From a checkpoint of a small transformer trained on Wikipedia.
Architecture: LayerNorm before each block, rotary positions, untied embeddings.
MLP neurons of a small language model. Each row is named by its layer, matrix (down: output weights) and neuron, and shows model dimensions 128-255. Each number is 500 + 50 x the weight over its row's rms, rounded and kept within 0 to 999. Numbers have three digits each.
A block is one neuron, or neurons of one layer that tend to fire together. Before each block is what it responds to, as a language model described it from the Wikipedia text at the highest values.

Responds to: Tokens just before a bare verb, mainly infinitive "to" after verbs like had, needed, decided, continued, plus modals (would, can, will).
L3.down284:454501581561463412484566491468476523505461472492441458527452505488587491525487427528516471491554447437463496507609469581476435493454483503560472501545460414431441515490447512545518517472461469436495536429528538496468424573600575515438541592556466563460511532602440500541508478531433431451451547477493556550582578512525504473403538540572505522450446573485530385507476523555522524532528
L3.down370:444449487513563586526518565542511537599441518445521526408528447447419496490524564507547528499507471565516506449467539553555524503475598529499511457414575420531402580513552473530444447498503488519488487468497551424416452500525545529450574618479526514477545508439493527570543452496523404489482437512485563442532537526553604483409470564516561378503598481596495464526557469417519422554551
L3.down719:480468561453491551498490466554457537461481546486551434463493484473373487496507430528531458572514463563523422460507467478549451524434647547549486508451503482581464504526527499536484436456460459414452507539486577397489548603527412494471468619465491562416576492499456519587443544501605463439467499489511472465563514521485506542397520422450518437575465514569478431469486356502522425567439
L3.down1209:495492366506571541554438538425475543597549538481513472461515488556545546402512494468512401491454506471408448555582397454552514522532495572456444462465490521517518522475582407469455534617473518609502491439492526488531407487479479504556561581558513485533467506407455485550429511526479425425448407454529382519491550416556508431505452473527459451496475519507467466555463498526508429514580

Responds to: Tokens right before a main verb: infinitive "to", modals (would, may, can, will), and "not"/"also"/"only" after them, as in forced to stay, did not win.
L5.down791:583602443486553488486520577415492505505379531400524499442537547480525502454548489511570495524533552531489519459473526529480522561519548583458498459425548515433538492510503415573499458466528543474512540553412445483481441553514509460478504647529458459453490528448448518495511519527570512554489479400521493604482493528412458497393484470492451530579509546554561579496436531578525437490574
L5.down1108:475514488587549480538569577490573479545447405472481450404598485457454513445619485620513518526483421578546579521521478475439526450562482500535497532464515549517496422514518497530592522527506575513472477502468481496499548516525473542510531647564454532419619514586605453585546444550519390424511487442539525459449492569561499474593536436446468452504455458558558429516534487482488421489462

Responds to: The article a starting a noun phrase after verbs and prepositions (led a force, file a Form), also in titles (I Care a Lot).
L5.down83:482514509481499385555429532541481493438427461506506502515550478541504560549470439534490536475496501536551500389520501549532478544578562465541485556477594558533498432514466486462489377442505475496523488536448439497425545513478539526488496591471557544547436531475566539510332464499465503445461476494443483459507533489520564536467507452516552542528611541513396486528563466543437497405509
L5.down896:497590515383470576585447450374509472503413473510546527520594498590523439510556514534547489578546562461511487525549584504524545463521572467520523484606525480418478470515486556449540524473516519480480469576580449478339591520509476539579447479490424502526490490440522435531537581498478551460455523444556499483444492595570578447503516444483428486464555463514459520590529505420474458459527

Responds to: The indefinite article a or A opening a new noun phrase, often after a date, comma or preposition: "On 25 March 2018, a", "by a", "released a".
L3.down228:506635504515469529467542504446484549490417496488542476504415557523621505457433517600471574487665611584518508512548422501572456386462487456491541555440500470543499598464507558503465424400443522510479511558544466518467499532478485550485511513454481497581577485590459432416465392474459489510530463567533457451499479437511623401575433518583527546525528408571484487600524537582462490461472
L3.down272:464484461552520390564521558556589478461497595500549503473478503483470446443539427496392576478498522541511495432509492589484542501433497494445470541491577542497484488483524494670518400393481505393501412603484412511413456438500496440470583400484506471491434581469486419568434452583469484434454549513421474502469539487454487426535552465502478575523474514496468539502546498575459554520560
L3.down1259:547488566470495387541494593536545470501561510555481442502526474453525511535440557546600508469588386568508522477547396440582486447414479541510456532541500561541564559530527493449442544374412482400484499529460542478513475524477469540468489542482464515514519490600491436528447501519492467559434448543552505433537482464415514476471502468436513494423515471434421551401533532448484487511577
L3.down1281:550587408546525583536488454498546495519451534541444440533478445482478535527549404513535505441519503447467505574535526542525520476441467509544390531472525453456469571585430474528487446477520561426565508481514568416517510490451469486498577456532561486518526556500569546516527499483479515500552538522544478560517476475449469450563480427546442590411497447494483437525570505515518405465479

Responds to: Auxiliaries, modals, copulas and infinitival to that come right before a main verb, such as could (not), will be, decided to.
L2.down735:443556514531429486464414437525510426496513539486531522528504552551474525580513479457461485503510505444569469449532537459515474485491580571477498440375544517481385400471536428566436447518561470492508457410553501430453446413509517425509553576433418588486492519527549575522490436578452465514544461413476399479453493551507550525402451591565467518484466456497522446484446523476481474480566
L2.down860:595500468509576394531458555484459473525488546481556506416431609487448492485497519531509359537534508489545539481502504506581473488469569504478464460369496499525607488559573435461530476596446409472511495479510484438456521567520530478602581589574490477423480496465437530587535577514544441496505459425615444468587454478558535507483525549540452516512518504603557464479512533518501433512464
L2.down982:509490558490496514546468607491494492534484543485463497559483516458488543431435507504520575597461484555452654377506495474531422581496456423515568458498528606469482457548570487565493403475445493420514553508547465525465449517452503524503514438453517486489506472555467533391551515497550546467438479555471435452511480617474565569497524557580478571491502504497510523542568527466452440489422
L2.down1066:509485538514555545511515437485543551485467509519565489585459467354547493461526472591492455360520496441525466487485471492483501493487600499602487469550543540519482539578396510526532415569560489450468491477499556498486484506467527522486571457536495452470470472380535580465604499507560524559528456491518622388521550488530456506441517507478467487526608500530465459518479506517466462476468
L2.down1148:499478582498472477643470603510487507513490524469504533474502438511377511420465457487537516503534395432528516438494455471481510474471501407587544561442472494475473440484521433414459579493527497577465500594579573483503544579505560514513486518526482542471358533471381478467475495534526521517553523475553469576439525459485545525451467435442610450490523533455489349392507374543443493537449
L2.down1159:597551443468538503543478432491519520512565483530553554477520480504378468486445533504482496541508540561528522494525640519500400555496534493592531426468576422590494520561508475455559450529466440431520513486510548530419504564493497460520523582470461475385572474416492514594492562569545519470479467528541439489452538594553503546417448467419579471544493480723573443522446493482491457459510
L2.down1184:429484441510517615560517444560551550481476537451548563417592517550383504389501500439473400556453501464506515468474446370520570482578456534574516364472498443428496511492633530501469527492517519504476484510591479495527484527538487470532446535414546519532530494484496534459408435492503478521528501536550483467523413511486483448457514456519496492543527590566486482449452523512453476543550
L2.down1233:566521475485449452467511511515465460459537512506461526529532549601543545565426527529482551431491509520471454588420500535468497463472508658480443528512404522537514500570481562440536506469574483535461513557444588464584506522542457547482522587458412536436467602529496537515440495452518505435490506533596490443485650469507490562514601464465602509530457468466579494388480545594605474501535

Responds to: Pipe or semicolon separators after a number or score in sports and election tables, e.g. 0+1 |, 1–2 |, 1;, plus a few 'of' in 'Republic of'.
L3.down319:506455545447509503559529513495485542485590506461536495544566594462556551441489539564547513494490477448480538482482386443478434488531507531525574475447507474524492506530529464501539526532463577420494511446433519504557506521473497439409531541441529498466549457563456559435618507464537452524598422539622509436517490463527435508515530466519492517517463471453544522419508556479587578509462
L3.down1139:534522529502545510540436512501475596538529506464498563470462462507491546536524558437503500427491518396506583476443479522374364410548541490504556574471568436571598657471545555592452462492539599571557509480426456465514501467481454502479502443493575529460530589580501519488496416374433472381481497528478560502472457495510526550524548602433476533541529531445527552577556552543542472546509
L3.down1253:589442572509541550628451422581440437465478434441441472539507546536503459592505435427503537475466448508509532497429530497580405505548455508437541529460456530441498570497453538365607497437505399460483510484446486572517496579463420496464535442485589513537501582542521488509498463562473540508526531546564456476487491577468477487454449525381480548493519494462626597476447492577481534549509
L3.down1311:491470530533527509450424497465439519514470504447452560514512456487550615527474493479446451426513460463492464628506542415640411384454443440530430499531518465486466554491462367455485474477524536535523512537520563488423564526501443534465520384454593532425551606607582393487538478466458524507399508562505555388541419506511497502506484464504449507530563468447464602529478535480505462540496

Responds to: Pipe separators and blank cells in football and hockey stat, score and squad tables (before MF/FW/DF or numbers), plus sports-career prose words like "a substitute" and "on loan".
L5.down964:439453482495445513429461476374527520448513524428504479535399485537505545594508464477554473488542465464533492514549525519481469425592530460453514560535506492567467510464509424485532441504475509516403449474441514551461432455532584559481410435502523537476565523521571506466519423511383452539457445436550519565538644528604445515508486543562464509517485487530444482517585486402507449613534
L5.down1157:534507522488538536461457487552536569468478616484547530431427500553526637522454479430452428489550531524450332432508420505522496653471534597545515486503511560490499537516603424462513529510492500436405459475545528548572496482365559493396509506436529524577546432582462561560497544527565410481434490451623597541482470490562454417514606499549471542591491562580494536445546507445465452510489

Responds to: The article "a" after prepositions or verbs (through a coup, with a record), plus capital initial letters starting headings or words (Astra, Audience, Pittsburgh).
L2.down258:585476496486504423428436620548435474410435587472539490554493549508509494474448405507583458592529538431428466454539457383499431550462395450542487566484424490547490462466470509547509463473434615495572500400524570503524517500498492599407421545518513555522425533505488513531497429580490471507564517482523500563591552504520410529487486399616569541599524544416503530479473540375481564522469
L2.down418:490475461495507452518507526483529535509464443556501473426550446536539428517444511632550616580424514505425496509516495595520475616431557445558498453457613416477464441460633513509358530388501508506502541468531466580536484445463469592513409585502497496553519425499533522491442473495500436439520449439457362495519544557541439468488508564533522547470518504468589501529457507437432567478495
L2.down491:446503546447486440467572435529456456442512550479442510469547492458472449560466528562509495567556574534459519482588590521532487560481440600531425534468547416474517519411499469559519483412446453409511422509525582549569494455494487478483536564503515454448526502547618463523583560513352422573423393448637524561501542495517530503599493548527459452530522546489576530515508446602451562520493
L2.down674:503411585474496471452539569490456590547476522509521503482427526571577517517530513486472548400573609577434536502433582477473453578476508506452443494490482487549533484599453419531488380408463488478513490463512452513456513498454535462568523535565564523421490516455553516566472588521534450598525514536631528452506510591429540474468540465530491469468447458541532519485538470468467502491478
L2.down857:513490523488509540522521494503608499441395492496497437437528435502462501530530492489496534515451499525483491509546565527571521523456519479523517510374576477463472442565516458571470425490433565463469493495497457469433459535600520484527449272442483454435462518511525537544533482529468513437512585460498478550488473528532456454548457486547558450495510547431544547462580527546527467457482
L2.down1039:498492486488451470608520557591477428421512528548434504439407403483452594499512422495510541486508441523523520526511521454473570522523544492543437497505479467373485565554518418525474507437625482414471522551535527450394436504602542532542483481534450572492581522376592537512424497560536537462628567497567541444426521520513570504529488472498589526561482523487485507525435549452400469553562
L2.down1183:489562481555478536524470389436456549436549486603529505461463487563505455461477471487523543505413547375487472521489547527490556524430510477512536420463519476549528456515525495615503497534480580527485528526424474495465449458551553477497519458469437564474499545518480482523458484489495412485468619470469457458372513484503542517544495497489443558568548532484530451458600618437531496556558
L2.down1208:568426453533574459463420458469410396520471540506508495519473458467468463464469367548513443509591504552472472468545506461442557570426504528488630510436489554492410398468477459570549422466538513422453483553414486455568569491543558521533466608593585595484531512476496434475472519410471507595515473482543431503543478473453521500588493440525502538597479430608462450478491477539531507510520